Weights of a small transformer language model.
Size: 11 layers, width 256, 8 heads of 32, MLP 1024 ReLU, vocabulary 8192, 12.9M parameters.
Architecture: rotary positions, no biases in attention or MLP, untied embeddings.
Training: 413M tokens, 6295 steps.
MLP neurons of a small language model. Each row is named by its layer, matrix (up: input weights) and neuron, and shows model dimensions 144-239. Each number is 128 + 24 x the weight over its row's rms, rounded and kept within 0 to 255. Numbers have three digits each.
Before each neuron's rows, "fires on" lists the tokens most often at its 100 highest values on Wikipedia text that the model never trained on.

fires on: "/", "-", "st", "–", "f"
L5.up544:131131109125128147135106098166122131124127098100108143146135109053160166076160107096107092126104184123128117147103139122215112086108128152086118150131109151133152140153109146145125101108124150144124111111126144107138115058124159127132135097126122175176123098132142149120126162101138119122

fires on: "s", " |", "it", " of", "ley", "or"
L3.up600:120142119137131162189129115134144148123110161118144156126129078115072162130160124148153169140153090127123092133141138173115181130126138109110110159145132156148118099138128142135164125166137128109158114146120100163093127108126128130125136115109135163129171107098092141112123099104148081159

fires on: "-", "/", "–"
L6.up965:119128109166151131137139120141096179188143097130144171137137133095138146121135145108108157101094119115090162165139131079168125141126103138113159139121133162139175090105108145115126135117113178145125098132125128111146131125137125114153146123137105113141136142167129179132140128098129099147

fires on: "\n", "|", "ist"
L8.up340:170115114150146149138135093131104164132155124142158189118118127156139124113149112117200126103098123105155130159130129118135110159153130093135121146131131115118116150132087156139125130111120156108153117158089146164137147141144100066143137101152134123143129132126134130139124114105113128111

fires on: " |", " of", " New", "9", "ow", "ter"
L3.up518:104170136149119110128113161132144184111097151116135185127110099120118111147110084110120133146152118127098114139105134117153149166182091088120129148133131105110154073109123114116136126161098123107147149157114172128144083163101155105121154148120143136139148135108100121122107086057121095141

fires on: " and", ",", "ier"
L8.up345:148094197135154143163187089115103151129136136135111159115125107097100153106121128121125119123166118121138138160102139126153141110123128100085143149131090124129125156146125129114124159099139123123114087118096095132144131062108088096135138109142130121152145137185105105083110154147138139107

fires on: " ", " –", ":", "–", " (", " to"
L5.up365:140145126119114125185152112146117158142135093130111183168150129184131125114145126141133131152139138110102078115115135124120158104133107105118175160115142164137076113100120104132126159095092156154126127136124081149097098125132092094126130113168141111121158161115103120087132142127167118130

fires on: " sc", "C", "2", "sc", "c", " Sc"
L6.up492:145155149155149132135145119127122155120111135120147155130123144119103114138153106111153172148109175094090118144123144096104116086119127074131149162114147114142100122144158129141114150087082083124131147141171155128099113129130136149119121085121116121178118111081123177129148161134116121153

fires on: " a", " $", "1", " is", "(", "'"
L8.up132:146124112140079165118163098130159173151146153115123151152085122056083114116103122132155156130147141126114134138139118157131128137127114107105146141172138113091127138138142116115091143146132139136150097132153142145122140044140106119137157102103164121148124113155100106136149109101123136128

fires on: " to", "'", " and", "t"
L5.up647:100138188131162200137157111131129107149126138117099179120119127148119173107141126118125140087147147177173124127117122091142129134122125109127119150100139132103105131152167114184145133099126137139138121142099161112123135092130157151119119150131130137137146107171107140060156109137150120156

fires on: " is", " was", "1", "2"
L8.up23:177136155171125161149116089152082146108148142120099141163150126135065097120157107132144134137166143103121131106144113170134111147203051129109134140209135114145123127164126140145118110125117179130131105126126150132133154103124113145149157133181143147135096138122102151130105116139132131130

fires on: "0", "|", " album", " film"
L8.up373:169113100134159150101130098133119138126133093126163146146140097102129134102129118165115114095121144088118166162131134129147131157146125074140124153183153134145112131138076140142118133114127117161117118116094175144104156124145100143117134149116131099144112140095144159094144108072101143145

fires on: " |", ".", "–"
L5.up564:125105119124150132186132137122128181133101118094120116094120085161124188131140130155098122115163121093114143093129137145111122121143117071149150130169102074167151105165104175157154151134121126145098139150102115138152134119127124152129129129170108147099146152157100137153174138159129161137

fires on: "th", " (", "E", " ", "'"
L6.up125:162089155152114167111198106117122121159113098127092156123115110130114153145124148078110142073102114108063073079125129086124131099103127079107141154124166153121143079126107144122146165119105126141108129121168140133140106104123092145132156126153161117109149142156090078097104099107124067116

fires on: "|", " the", " only", " named", " a", " either"
L8.up55:145106111153151135180125135148111122132156109167159150118119147169127165111103120096168107095113107100136120184120125090145154169086081114088152125144141101120109103131074144138106128065129124130132130162097157143097110113162083094153158139174108098142123124089125158120154125148174094138

fires on: ",", "ly", " also", "0", " United"
L5.up453:131150170159158145156163123167137147112138127119133160129107106089048118156153145095189121071125120147144152152185156131150130094126082132099113151126153091137101129122142153100144133097099109128128106124082108181092143144106105116099127142103106119127133119146125097132108141159119144125

fires on: "in", " In", " season", " and", " in", "an"
L3.up74:137097153118121150153159132156113139151141119122150169195134118159089168105155086130174128129115124160140133138099151099145131150116124086113136148131138125109118116129101123141114148115100063158100093121110108126113120121088113106116121077103174109139147112152135135115133108099102139108

fires on: "c", " b", "ew"
L5.up859:147110131140153121153134134149149123154165140140126119157142103124126135124156110103154122161186151130106126149168134113150148120156088073143163136152191133108122136159177144145158103099111097150112131158158169142137125113099082122143124093124096159144105118118153134120132148129115082117

fires on: "-", " and", "c", " &"
L6.up394:112134107149112137182123142173140097164118092135146104166127098126152124091138099077148137128134114146115118145111151107151129127128111137134144140156137141138129091130127125188129113115137103134136109145174139091147099114154136091161141090124136148146133119097154139129119159068161118079

fires on: ",", " wrote", " moved", " first", " said", " single"
L8.up954:121125200153137156136137129101124133149149139137115124057119165087105200113130142128139132125137113081140146144120155105120158123138119090102115136144132114108058136124120128144102135122141107182087098127150138145111111106135122126170157127156140132102136117155130162099148121121168148101

fires on: ",", "n", ";"
L6.up10:146088159122153155119132113160083143113115139153126150117133109121127139120144076116145119122161121090120117164103121124157153098148145093135154214138120097140088115151122179128126133088124096157091104131115197144158137135105146089148121112151130112123126152098143122114170122102163146116